{"n_layer": 14, "d_model": 320, "n_head": 10, "n_kv_head": 10, "head_dim": 32, "d_mlp": 1280, "vocab_size": 8192, "activation": "gelu", "norm": "rmsnorm", "norm_place": "pre", "norm_eps": 1e-05, "positions": "alibi", "qk_norm": false, "attn_scale": 0.177, "bias": "all", "tie_embeddings": true, "parallel_block": false, "init": "normal", "init_std_qkv": 0.0395, "init_std_o": 0.0, "init_std_up": 0.0395, "init_std_down": 0.0, "optimizer": "adam_variant", "lr": 0.00142, "beta1": 0.9, "weight_decay": 0.16, "lr_head": 0.00549, "grad_clip": 2.0, "warmup_steps": 266, "schedule": "wsd", "decay_fraction": 0.869, "decay_shape": "linear", "final_lr_fraction": 0.0, "batch_tokens": 65536, "seq_len": 2048, "doc_mask": true, "train_tokens": 528900000, "steps": 8071, "dataset": "wikipedia_en"}
MLP neurons of a small language model. Each row is named by its layer, matrix (up: input weights) and neuron, and shows model dimensions 32-127. Each number is 128 + 32 x the weight over its row's rms, rounded and kept within 0 to 255. Numbers have three digits each.
A block is one neuron, or neurons of one layer that tend to fire together. After each block is what it responds to, as a language model described it from the Wikipedia text at the highest values.

L4.up70:149116153179138151106160104131093115175128106150076163114146141112172094096114103138173164125159156090148157152128206147129242141094113153179108196152124156117163091153139149147139178125101145044112083181123107138087159122123159141172085106112116098135079141180134189142148128133155111091
L4.up320:071105171133152105158137141132144166143137111104138154125100147167141093124116117101111082165111141087167185130088234117100153122143079114141065157142043169127112166091071132124120170128085208078205099174137120108122174090141129101143078149123088122183106130179130065168155133114180146103
L4.up719:194054151068154151194119092136121082145154091147139088134058142193165154128107130127120124160161138157144108117151094142091088109108072110173186178124164198154103116102129166153129185151106120168142144132236117140172155138062082096120103170085172141102113142185090120114135155113088116138
L4.up970:114074131199180073134120127183099100110154110165127093129119127181128144126117114117093058112134165127169099148136127127095153097154071099105097137114137107131117121088127138173136054113159121106132116156153102139087153125092072107152120116153108141166103133158130107165175107108157151121
L4.up980:108095074127142126167105116125184200136155132093053132074193062194129095100109197179167046107181157107162130102112190133078104127123086097146087174095147109105069115155120143171141096112067131098141128150167151120129132068180138153098167185082112128111112140213132144076091137127200093164
L4.up995:206139122191197115173134157135087157126103141087077095144157115143142114149163113214104056152153171106154123109183136135120157177138114114131104119138114144106119119073180157091131145124115150150116149103112127147112085102121128157146127133141054106136044117138111115151121125130190092115
L4.up1199:222083103156185122211084176115096124168142112180111159132119077095111113170103091134094116114106088162165115119125157145157161097130101056128151142115125173098070110108131188117132133136114057073153076119157089121056106114111109110122119133157074129092067130154085096148104069143085091133
L4.up1246:122093071164158146142153177127097143091124096129099145157151099178182124088102134124101077121179113152157131164077126129089156162130120120120108191143138096125094131122146170103087139131141110117127071171148099185105154083130114137142155190134100131150077148135126097198152147137169156120
Clause-ending commas

L8.up46:129163125152167116198122142124080146177100150185127094135115112130141052082127160150183107099164134109150205141179133124153085064127072082131154116125147060112098142093075161105140053113170117156170123141159160155103187099144169157178072163105130125163146086166142124121079132097144181154
L8.up184:142190091167141124152174114183133179149133125124083110087152107135112134123156078152115129154120138124157132099109123152111104093093112149147100118113190142135118144144104171175153081120119051158184162128152104158152137091086095167134062144157128165133104163184112169155149092162114138188
L8.up241:095124158174178062153109197105122134140166148103087155164084111160068087102084076107113158170169134071148123134067121168085093080171107092078200104146138149150115105100114088109174148133153075166193160088110085129060114193077074142172128101166139176110058143129117112116106060094117185149
L8.up312:149135154087141074100111148176090115164115142147122125133125128148134069197108158052160091152172122098122143124185166148111123133144090147176058092114166165131090123166163102101158115153144110209129131142120105189110136083178095128139102123190124118113112120094124081167139076104129148109
L8.up978:091122138126102141116165102177129112113142103112117167060106087138106150138096104131144076093160107094180155099165172176106134129145123024131167175120190149165109119098096065175141116140202120185139138107115131159127148161114135127143134092082159095023159164120068127177121120107159128173
L8.up1165:111095160097146158148156171174092139099081047127075171115101093134144097078097136116137100141136187119113163131151099221109122116102130157151097103127073091090118121084155170151138186142087102150146106137197124152097104179132096127110094150164137088134125122147081142148138076110138146125
L8.up1187:133134091159126077128161151155089130118116095062172137096064052107118053092145144099146102136142171133181197161139167095090097153156115134137121148095139146088090144138103108142158118145138134131194155154132135147112175110150118139151073095087142131076126125116061144191092063084179100115
L8.up1254:144121107095136118067096141152088124128140121097170145098120151092109084103090127121170085165145176120111135164098122141109105110149087163146148106114125128130052107113097132179151146128137096163220111099118137155096182137121107137143154123128104144139086180162093092137103054119100138149
Mid-word pieces and articles

L8.up57:096081113163111143161203169163164122150152120160142113145110155162120159064111121148163104129139202124163071178155164180139081126175099111189110214126124124183111150086050140187154129116161100124159111133102108117135159169130156090116075133093168109071123087090107152146158098144185187187
L8.up70:079081135041137140129144116159172168177171138131140073146102080098140100134155133093152135118116131097171168137138150205079149207095178134138108213116101130132059147132154184168134100166129120114148107074127097110119166175151119049146059103086141092159101127153097143082144104133131101136
L8.up365:145143174122106141126130148152131182118107170184190086125111130140139194160084129124096127105121094097181121095072203089147102105166128104156081163155119120095156128161094153168116091115160123090137108111105171110080093165111140080113105100151121091102152106176113138079150186116125193081
L8.up935:145131145118113131099110184163083131189142140112115151115157123053153152167153137176142071125161115090203079170162144133125082143140157124117125133137105108194102106099161157163136146146130117165143102102127052139155087136162128087132125152117120094164092154124124158116108123101122079182
L8.up1041:151120210139119133141158151180104155170147104149134113136092130089062143159137138137120136073119134120199149061120143148103138103179119156175086157107153115112122110069137076118132108176173066081164087151091114104122102101144118084161093133069157093118078078158090112146142125145149143145
L8.up1125:079131127161190110152143094128091157128169109133118144078065140138096138122172142137090061085182149120195123139136200121068104152147119137152068146161143152094073068123093102100131158142149154172145153066123111120093131096118134122159085083158097108103116127163075114147140087122111130143
L8.up1184:163133206118122148153192158107113155132047107141105106169129193165129113072145060132175111130146121111138092155145113141128142148186145125194071173096132156110148126106119136192157173148132069127139102080100104152133141129162130099167139106111121145098115171179102085103151173099150116150
L8.up1193:156108172118149141093124157132124120161140113104115147127124127118124092140132115130020155118137120098173175060130127117116136133146136101109111139098078194093060118092175115136188146138144108075106088141139089120143145095167043116198116137114118068071090136117071119153078135124119119159
Word-initial prefix fragments

L8.up26:110149231107157098168119120133051157107140096166101138113094170148123106118144129153177109122130067138124151204129098098144162133166161131163098122097108159125134082073104180089140120149132129111105166154127069095084100140152101079182183142114147132093086223145143091158118120128102112114
L8.up353:172107155127138051105190127115096120152115081187162150106139099099165074125086087126119122094134142135146145148113157154104054143090111167117120086105101054188136127092158160126124117115112167138136162091142133144103141128120118089128127120123130117123134168076150172082110127109101199150
L8.up537:134167167113078173153129141125133164137088090155131147154157088108161102157120161102144083162145077120161144090173146160076178117086085172131179168124153097148103025067179086133156087161111095110101093150067080129165122111131113113115120132096159105105132143187127101149123125138164194162
L8.up728:143156129128120128130163069121146149136084161142113087106212113126177077136096132165040129109107150123149139156105085130085169125168136143108158178113122144141085098120162143126133070149168143058131137122107055184110117136171112085143155138113151130146188130107115142114104115132171149122
L8.up900:183132186092131129111171149151150114149135147110043143104154147140145093094099169109120076138114159138098129166088170169109130065176121115133099135172108084143156162123171129180135142142168108166177114097125103163120127161126095093074116160078167177097105117186134122158113126133170174143
L8.up904:218163130055124179131150097099144113141134126149147143089146136112127070158061145169137106119146169170089149121105140058100115177111121128122055104122161099129126193053141106134139073157136134137110090122106123117096195114151132103086158159123135056138130153138127191147029175102121080200
L8.up1000:138170153139095124149112141135172139174102162141111102070162114085158137148103117230129089133176104136134099169075124134152052148067111135154086146135154130122113161099172165111141077164123125094110185142081135117097170163122128098124136111098124132177097142109187113165083122130137183087
L8.up1031:172142189126142103125066144141117057180094087212112123113181106165165042143083129200109125107119141171110097135134084150095141113134128047141120114136132118141098103161171150121156066133127061090152076114143115139149130141147082137154226197087152102063154107065087114175174109122138145159
Biographical action verbs

L4.up287:134117095124154200070115179127105155133116120087152117123119153104125102105092114087099131134127120142218142180168208114104112070170132143127147132153150133086091150130085129118164123149089118150112098111103112120136079070092052182162142076120154134129137126116057121121141118133168107168
L4.up322:169133157131122116097146167192165089112149105126136149115159184098143068118110153115076092111142106161128085186092113134128085090152135105146179187166108074127108159132142131072180081148141130117161089134137117100114138163093074121143167156125131148063151143190115105142143106148096145128
L4.up398:151126154194144104144187197110156148132110109138131097192161085154147123155115187085042074109135064088106071116116142089176112122137102102123116149141083096107128128077150158144120146127107061117143166182128152122108140162093086092173153174107141142101080123141108125154154146100151172136
L4.up422:199132158137151131127094173157086181159137063138091117108111159067156147142080140134125129129138103168146134168090113144123157123123105138143122180107149105131113116138149218121186128130162124123121105174083048194080161176127083091151116115162185094130108178187158071108139121115159130184
L4.up430:152075160157171064175222195170103151109203123134121088167138137158139114105147151127116094135140144104181125116119087188101190120109086128146146160136124162160157113119134126117150134144142103083152103129100101116094153166069100103158156115118078166113158117159086138124143121093132154124
L4.up691:150123163167147072139196136154124116107087113153108152126139101142137144158174181154077067082163140097182097105111089118143097129072126132139120116152111087151135118082113184101140122116110139154152158182137143128104117160119084099177145178147162158093134138121093125161137094122191148167
L4.up799:166087179160148165120152158157102136130131123151132121126156218131133105184101076137074076136123098107176105147151146096149069105172109173155109152122132108144107097140102152083161123132097129103127072119094048088110108176122084077139125152120132096142125135063152113115128134141160099186
L4.up1275:153125162167154128120126151142137131107130093136142112147121159165116160178060097115141069126149135130125045170047115106105158111093108049108138102131138113136105082100178164095119064146123167086111101163114083190099100160112076112172150143159111142157143156168073132171201188093148178127
Narrative action verbs

L5.up405:100129100135129118123113109103119172108138130123073131111180106118151097142110174102128118105153157127078113076116154111087188154174067095170133072119112076133145135091129130145143134121121198125150125207146144092102127114123112098145133147126123132103098144169069149107096177111171140110
Comma separator

L4.up184:103114150103075191126098126150162167134101082142069098162131117146140097133110130127120113194198153075149125089159162150106178140059132111129172178114076118104110084109150139148174098175150094081128147123135070162122188089131118118146146125119130073113114148185110140119124136107122125147
L4.up449:130149169061121142141142207134159150149141138136099149177101073123107119181110170174083101138122094152168134113066134186102107152172094168119142175106072087113138121106120169116171108166122035115128076084167091114149136135159136127168110078121124112135089166114098158189104088107164136131
L4.up467:071164096121179166153101148147171135087169116123119112120076016220090136137117177070084088136150154140189091088094103165082100187100073094110228143107129116121093094096119110139174163128153091099148192134122065098148155114113101138143117113088158132121161151154078099164122129077149148165
L4.up505:088160087145116131220122106114101142166151135152115074114116166103133135136158153150123144140178101093204061104166083152094134084097139180164132160073133144151169059145125155156154122148071123087144116124098132168164144106101126146095125106085119081175149179144075150153198113132170134158
L4.up918:125126128114215166113124139131128159104148117173113142101145072168120118147143153157156157111148123115192106080170102146108152138086149100132133134119119145098150075154105149147172079175111088040147111181128108163127116099107107145184091143105100168145173100140074169132147134112179168164
L4.up1097:101056114164096099165156121147117171151179134129144139175108116124142130176078075081130111150182139079093186114104092149119095103120145134155105158123121099123149163091179185147136153188106113117171112114127124158139121123148167114142071111130088124125043141143139093170171177111197169128
L4.up1206:064121211165121167143090101132181140116157092175090122162088051159110117122111152122108075165215186085129126127130140143100131133120077148196122085117116126114119090105109137152187127136115148119145176191117151172090120093129107112119131169103129117148149146155153158117090108098131113156
L4.up1220:101105121133081170071100121114134145162161115139064051152105132077158093180099085095092103093138114072167087108095145112152082138099137136154136135144114126135129091113114141140163118177132118116119097136186081121128169123145131084152119136142137126131143135126079137140091111121149149172
Separators after numbers

L5.up895:052074130128174113129154067154141156095156125133153102149041155176126158061086204163115119094146103110158106129152110135096052175119149123149135111086107159096123076125146111118137122141161115193128145123116100156122133087125097161180058085110116083109144144177100140143190095131067141164
Mid-word fragments, "total"

L4.up254:129046123135184162201126138156126115113135103181125098123150140140107126144190056138126109127174120100125116122153181101113097097071112161130140143104147123161095104134070181141118088146111105148172059042115116193145122122098142090144153145146059127161137114089122105174125135070145106128
L4.up415:110145186111110135154116125155142148156125153138150133123143118133149117139139144134141168124168137059149144176178122091115123163179136121158097149102090100144111091062096118109155110126205069134174134145200123147119139098136115110129113102168079094069107167144081144168139099105140163116
L4.up470:138140128122138138106120148143095132163126104153167153077133127161123085143139148174132119180172099136153164147154172131108101138155124090124096115051126131152123144087107142142137051131136132120142132147096170079062164118141135106106087176132102092109166163046131144177110093048121155172
L4.up557:057158169130123154140120090127127124139216076124122181048135110206098142110148111127168191161199183085170133140154168109132180137182070097148157168133102088140105119134124110131156141121152128193162100137149104136091167159166136129129112118168125181139103136103074126095093110098121145113
L4.up612:159128163138180193113135108129124148080101092203181153116206096133108118145133072144106135118187131098121165094078099187094104129145169109115153164104180106138085101125082103142128090144176174115148109158104120116150165108113128106124118069098143126122091113149112082099124115140092153141
L4.up928:131136115102161112134101119123171157120138146117116091067096153133124118079143101108106095147192153102162129184176120111123132155197118195103195165097095049136093110112138119084190154112167128155140107114131136079063128120154129130175114110112121137149119172111086120112098094104074093192
L4.up1080:118096089119135150140131138148121160084163149142099110070107123090156116133139121117142084123153124151165174161148086167097134186148173087135114160149175116132104138140140130093152116131163080153163139101110119187082122124137097152187101114126137125147161174173089095124057118094138173165
L4.up1102:132177172128149076111150186149139119086090135110126181097083134119165142144126119137145172121202095139089164109126142080140105158141178149145121151128183130162094079134101132139100171134122049122181170145124141173130191150121171133142126164183077090107051172126127079144122152107177155132
Article after role phrases

L5.up369:185162121119108155172149110126078181120100132163115137074152194117132152122099131181114128126098095030092085085129081113109128100108103137148121136089142103149131114112074138160153155136116140129141082100092081108104114144122126135067087118113067105075088125105101154150165117129111057129
Table header separators

L8.up327:158183117155142080162104100141096089110168128159133072106090159147136150157140090184137107115160121101160140208101185108113145099053104115129137147144163170153116112122066173149185090134113121090147070092129116105131080149111165158155113125104103122195050166085130153175098108075130119135
L8.up390:148103152161121162131160102135091137157172134096191087163102125199099120124105133139097119157142144137132140122124134100126130132138078105175145156148126111113110139104148160087160135126105140095173131188169151115099058073169153138141165173137130064145099167181084125128060138102127084116
L8.up478:141104147157092146154143155116146155087143151113115132105135166159182108166119126172109088138140111110167117158159168138144158113142154163143113125191107132112150123096099167134111117124105169161100053162157099107155098127095171177174139166192105109146091140160124153109099137167129102167
L8.up508:142155157128143204178158149124186196138166145118105128101093119187118060097092119179119087143146121141164125136142130101111186125118089129129090124168165097131169152093124103160123115159098206121131137152149169082126131083152124101151133154081145085153136103183114126113073162162151156170
L8.up693:172114133171180173128089146107125132167150080081112096096127130147172097096119152155131095138134127158101150142115157161155134126147088117143093154129116152123086144143145171098086181141103144136190113099165135090101093112146131087174130099114115115151135149120159151075092124097178121099
L8.up873:122132118165184162167138098142106159143116191165123108118094105192195092132104138183074126154168111078160178161122222152107143065079088151156110143134087173159142115150122182131157133121166058141191055173179097123119147200116158131116134129162128106152097116077112077136112075139147118162
L8.up1094:210103122127169157168096103103191214146137150124006122071107169177143100161092104159159104138138153142110128147083117113133092145161112083156117098126171120130102168092135120196121129110101204113187075071135153164123107100163109124142136171112128120151128152188130122120073060111169152156
L8.up1271:140095142148144165189116134170159140118150127120149131146096150123077125102080154088123119173138147156155127129133112161120163145148019095177083133113132154141138137128129170123140163134133160105182115115198109122105136073136159141107060162117063136152143132129108159155079127126145127071
Clause-internal separator commas

L4.up0:071099165164166140096099101157121145176115120095115138211101104164142117110192148198102150137090133104104120156133150116167066123110119122139110140155081157172135094097110108155172102143159131126170149158083129067117127146183091058144128219158114145124178095121058141152129137117178131099
L4.up63:170133170154150129169175131170117144148146143111116195107109074120123136158154101164083105144154061123145091128065129202099080168119024181111105143068133115184127122184146146137135137149092174110126093148119079167143062173125119121121167102085172124127164084128084133136086072074150123091
L4.up331:107122193118112091167119115154126127160098140063177127097190112119152086144084116173129115143142141122129187118158065168086100114193138144162148146120089107121106105073109123148164119125169162094163077201142148084153127183146105071167165137089130098121117132167097183162132149128187117086
L4.up491:160130147125097097126142136156129159186172169116127164082143061135125073124150194162084113081123150160156166156067136143116176134226093038102082137137146129140141111094141126077182140143198129117150147110135075093063115129136097128168175166116187143114085169098110163126136145127135188162
L4.up643:146130148144102099171151094127085196070124131099081123151138179173114143138138117075105110123138131089187128128171157170137133130125121130136089122114164153123103060186072099151148125127119100104147184153116071125156121055127083145136107191079112142063156130166101117112146122121118157159
L4.up712:089094143125119136163231159172104186152139139099171103138165135152103124095103123146121124139112089116145136097134145207136069108209087143184103170195091124164116105104130122154126128128158085067135151156056061087089075107124105082164121150146120148065184102155103109140103181102072160128
L4.up908:090076153183140104178166122176122158202154099125128169121152099170119138097156123137097096075137065096183045077100146132166164097196106143124101122146131138143124127089162111125137100143166127061114107122058092151107144140092093125152154168097116120101084114138126104166161077130157159165
L4.up1008:150143172183172070166132168150143174138132100080137169124178101111136121126099146136089116086155106145157156092129145211093148152187131102121081111165167114164078152165120157148138130134140158097127115143094117080112097177139059104134089156159133154130103035141135130149101086131150129140
As well as

L4.up19:090141093139173108145150174147124132107154105165137140088128150164135155146191093060119122136144134072161122116127105102085132107154092042131106156142113161095146155143109139213177090135143079146146110202144136150123129119115138121184099140116085085129152132108076150148166153077172126125
L4.up281:107124194135167123152137101146129058153158111129131147186149099170165120149130156121122151026148140101151153110125115157114135129152065053127095110142095152075083148099122101185126121150135166089155136168146122114157134106187072156150120128134084120115135187049137092162163155090150126123
L4.up450:163096124172185171139171156137161119188167110137116086174144094090143077160134097149134110056157189108182110144174142181103086154160102128128178201160065118150139108097114181136103122151135143122135117090228115151075169148155132023136090152104155144126119059125078091144171091105135154145
L4.up618:100205112084146145144152138120173089130106118159119147120157073135138109145148178175074169160157124140080085146097136154133159059167136110130087076137166119105119154124157157106106108147149105075153132108085131144121165101119117147135095197158136098179138171112150111123093061101171093122
L4.up946:100085124166137138163064142151117119136251113021145068121131107145147134116117007093122110149142176111165125141073167137115142131166123111145159171130095162114123081133169182166105162141145124143134117116152143178110176099087084164165107154147073153110122147151132156082179196094159114101
L4.up1091:171165135076121170078145117188115113150065125136149121105111118140215117137108189194165163108170142150152145142137156113103140174131177065201126148172100156162107111049145107141108056147179120098159129142157172141158126128170113058150170125092159101158136146141112131150128078124124108145
L4.up1099:163089137131152143130141190139090106113129090131152143120180082148143093072139115135144155104122143098157125173140105194115087119087151113168102149165067155048112135123112190151104137151158161099142128125179110103063110159103101099183120102129100165144124154030133107101147108098168149075
L4.up1111:090094169103179156177117146175155122066168128112089145172158090146177133142170202165126180123151100087192122144078116161102134162143108056119163143141079133147173118126115158114137155120064078145164074121093079122103133076061067149157098157054145122112120115122123130164124121103153144088
Units after numbers

L5.up207:155164151136105095117137155135140140145125132153096119050108125109181137140127165122152119107129184089137169153193112130120083127139075091145159083179132016126104130122144133114113107119159131177175096100102100118077163176113152080182138145126162137106155156157103110121134107105085120152
Main verbs like make

L5.up543:080077154117161095168127146122163082185169115131141083159135182162130165121136092136068157092151143046145094140159187089160019126141129155153160131103137123101142124133173151146164125170182073149130156079106150079180171097126137158131142075127107102181192141087090153104119101118117120143
Unit after a number

L5.up1040:121142150133124124138150142160122095156138095090044188070178153140122098081109143098126067117186164087098155152182107177114096106127148170142164183131108147122126057092158105138155133120144089142157162153173103156150155051135090141147104116112139145077173134147104159132115096080113181136
Predictable continuation tokens

L5.up570:085149137110133150167106106148156083158212117107078109073102128155092108122130164145150073132187107110151140159128132128130112201092121098153141116147113181148156057089193144098180055138135138093148173098130120126145149092165074062186097118121140127133107160129115132180134071081182165139
Range and score connectors

L8.up102:154117175144192163141156140144144104100106108187118106117085065100084128100168134100084098084152161079156156114138197224095139099134106099148089132112107148141121117126156157129090138133172111122148122089145146125098073096144059099132131119123087096143135113112146133153090080064133114176
L8.up224:083110135149112106155124105129108092125117151143131108137160124118081132113187101132121119070144108126152117141151195177124092124186112131163102190090121132093044169100140142137136099124162088131129095115115132184091119131164073113157087075101090122122131104152098150120164148157169166115
L8.up626:130123154111112110126137122181115112115161172139207184082090197157142149138060094115095108088143135137147161144171179090089096123130075129131083118114093106135109110132122153121157184129124106114117104098131087075179100132093110110168150144098138126098095102164062138083157145081119091120
L8.up794:098154160083087130105100120181172095100105119145168143161099138185128169110167164139108083074135186056117166093165149175104110185088112189087120153149159145149070088126162113140131162140084154122157083119170108184159111122142172112136131118086132107099099066146115142198075128130135106142
L8.up852:189117140126091169134151132151035146180130140145151173162119162109125116104094104131096098157111171069153144158125120120105128149175149101167164158108088127150127190098064148187122152142160140083136096091082121117096144094161120114164083071087135098096139148129116184160136167089109109114
L8.up1175:155112121159136147161147147160060108161120175079116157091080100212157116062124109133119091084144152092119111109120181160172094108208120181112091059129122156134110115088106140200121192149157113145130091111125136147093158184167156145141159136111110109098045130148144193165090113129160118123
L8.up1219:170104117151149128176210108164129123155118140054146155133151124145103107113120140198139092103130124145144108167106094175066109074130116117146112073152168112192133106122173090082152128119141062104145151109070134155110085097148085113109120129085154092128130081101094127123109065114137155147
L8.up1253:153187158123159171163211152154106168150075116127130178090152150174058100111116139123133090116154165112141177143148127104107115125139031094116048191136137123143072147068113165122092132110151129067134129134083114135130107119168091026139107089059104081143107082172131145092132101122119125158
Word-initial pieces, mostly "long"

L8.up116:025190146130200158137118070119116085155141128153121146085181107160088119134168178141131118139173153083147134106109134147126098167109150092097134174121171140235152123120111108165173064179161131134154150132114174097105145142162131118125144091075109100091140170108138125202107159060100141118
L8.up160:125166174158178092139110107158104133154196118174114125064179110138119080097102118180165160084148156063138115124205193197115116113129122070143088135099099135114139103045157169175209094149134102089126136000134150165117070138148115120141128137143161119112164102090107172152121095096129145155
L8.up999:082142214116131103069117089103184089175122156120083063129110098075153105156085171137150082123206156070107118115142121130159084105154147097167130199119127161121101132081095104150153097140156114111143109045146121097052114143126109107114081119130123136163127078160092164129128204138151133123
L8.up1011:129178126120151112146173120135115099151123152183140096149140130160167095196137174077101122099103170119164131128111111178103178113149184136190147152132139122135158127105129150158120150186124085103139104176110159178119166134108104129158099171069162102164189137119122106130157188110133105130
L8.up1103:084158188133078150160139118126130126084153110106127142074153156188111214131105104110111115162112178036196135150110173186134063109146040139183041143093223131159126147064116148155140084144179118161112141084120147170060120141120112111150134119124143142168121120127096187149122136106089144125
L8.up1171:101145177126117137177127108162151100112202136145051128084105166177083089121120147171150088116177199130163093150185132132107125158152123118146090141126100080126169125132128184192130120130148186036143118108178102134146084112127101156161171122113106108229223093130125088161159154097116135106
L8.up1217:107140098178181105144138108158109112091133113137097067088111144150152119097121051122162156110079177083139126165061115154119082104166129123191152153148138124135144127123083118179123179133187094078176149160091135136121183117143086162150135153093078173172119143101114163086154199111133098172
L8.up1236:056178177131126184148142075120106101170166091102163097092118131183121150131147125113144132161175153055135090156135135148094152102152121112166131152097136112170110124145142220216126039164135156084181135099140105140173163156146072140176103143134092113143191157141116153118144109125160159114
Token after a number

L4.up36:113118122149107109140148111157112188096112131122115080155076140118110171136113024138102107139119086097143157100099123156105061124182206171145204106110152088189114109112106121115147142140155093130136096100136116227138131144062115138128116139171096121139066155171108149126119074106135124132
L4.up423:091128095100124150134078192140132165119167088170132102128050109116131133126112069116084177112159096101135171107121161129102075126107127107122186158140105143091098157075195116111125145128125095148134141117115110111110173092167142132140063106141101156135070144171144129090108141126094093252
L4.up516:166098138138108088081110152119051126166117149113133117126182137184175106086111102205092110068127107077143144064118140124122149105099131150107140196157139137130123091150094101113103113143079135103104093116147124185117130126088110157165093098134112132130127127074184151139091087091132118150
L4.up876:086132127112129135107137154141106145104157114130093141116099151089169127172165030156165073150115094107127155188100148089128139080049157158151105166132142109165154114140189149126126015131123148145154141125097097136118147123144099050183107083089103089142088138163118150212125141114145139130
L4.up913:081093150104166110151155152110153149180141118166123129145177144119107106160161142138156138089143116080116125102094166118137093196176120153184148149128048086110101119078146137096155072148109123187155106084116072128110143092170120149125132157145083121068146125136044098140144122110070126140
L4.up993:188135152157086090188183140111175081109173134101122099125173116150084155200101175154080136128103163124147168086146160121097074149118103079124171128080135108180132075063144099164180125158129145131137137078137128118097129082114088068148117131085100109142104084130109140138184177122091137173
L4.up1133:116108097090125191137123158133073152121106093138087160106154212131096099097090051114138133172158095104182120190111152088124028115148125182154059148126165148132117108176123153154184102148182102095076072029173158163161103077172092160115117106100094087107168189105113193151120108098125131183
L4.up1228:108120134121123128138106192138106091141169094090148047080071152098149108163118107170139134078158069074136165138159217116142046131186153124137170150145122113108071087120125068148128120155161110138139121075116079133081103150140118125160121132108147143182118115133128149106100127106103122147
Word-start fragments and openings

L8.up17:120157107083157072145033150118076113083150115119111119175158118186110117116125149156158142094125108150106132115138172178100085099117087117121126150111103205155119120109113128154120137153154143172135152079202090134134125075110049099081063152089073130076132114051086150156083099170092087097
L8.up177:123141124101137182073146117096147150142134072172094108102143098142153130124118089145115146121174151110107094118173181121127129149114144087100186226151137106121140086138177139128117059160085158159138140078205140200084160082140145098143129160140107113084119124117061129145116093087096125186
L8.up206:173137140067097144140090149150133097180134145071126132135116139103103127157151102120102072147144083137148095081093170165110109143109113095187155144130049118139091115114105147118193190174133128085121106199146103145143144148175121139164113123087089116150113120133097047159123062137117112062
L8.up243:136146124166149112172173138126133156078172148133065079101089097174119089105108101082118085134147171074129115085161134139100148101134081102166083154065110153127124146159113138143159075160138147140141142125112103152094142102145100098185124125144141103133137084128058180150138114060130135137
L8.up825:108159167113181153208080088144103134104175118140093065126066144113124132173033152093130109146119176091142110059145105134157115208109092113127101096115111113120167088127134162149149136141151143112154146117139142145151156098181141166134162150104051120122136151145143125173143160112128118143
L8.up861:087173179132167105170144159132115085178164077126123101111196114141109101096161126123083069112162127105188080129095152122105038138133117059101151146105133120127116186142124192179178112142199173098150122082124075093130149134150092107152142090053165143142114122077135174143160152097132112081
L8.up1102:113081157112141154091051150110135125124194091128139081138128134152121123141065126120143162113131161092125173093228165115144142151077125133217121186141129174089112081082141121118137168160098145190116159118170093105086165091204089079141111133145134082093135171142127163150112141165139129138
L8.up1196:101085147115127130135069166076141102091198103084082104108122126108134136177139103137145130086135152134181109065203209139110117101115126156133135167105097143125081104101041100141130150137088101153148145180086141126165204096163119139139039144148085160106172144113122140163101131122123133154
Hyphen in compounds/ranges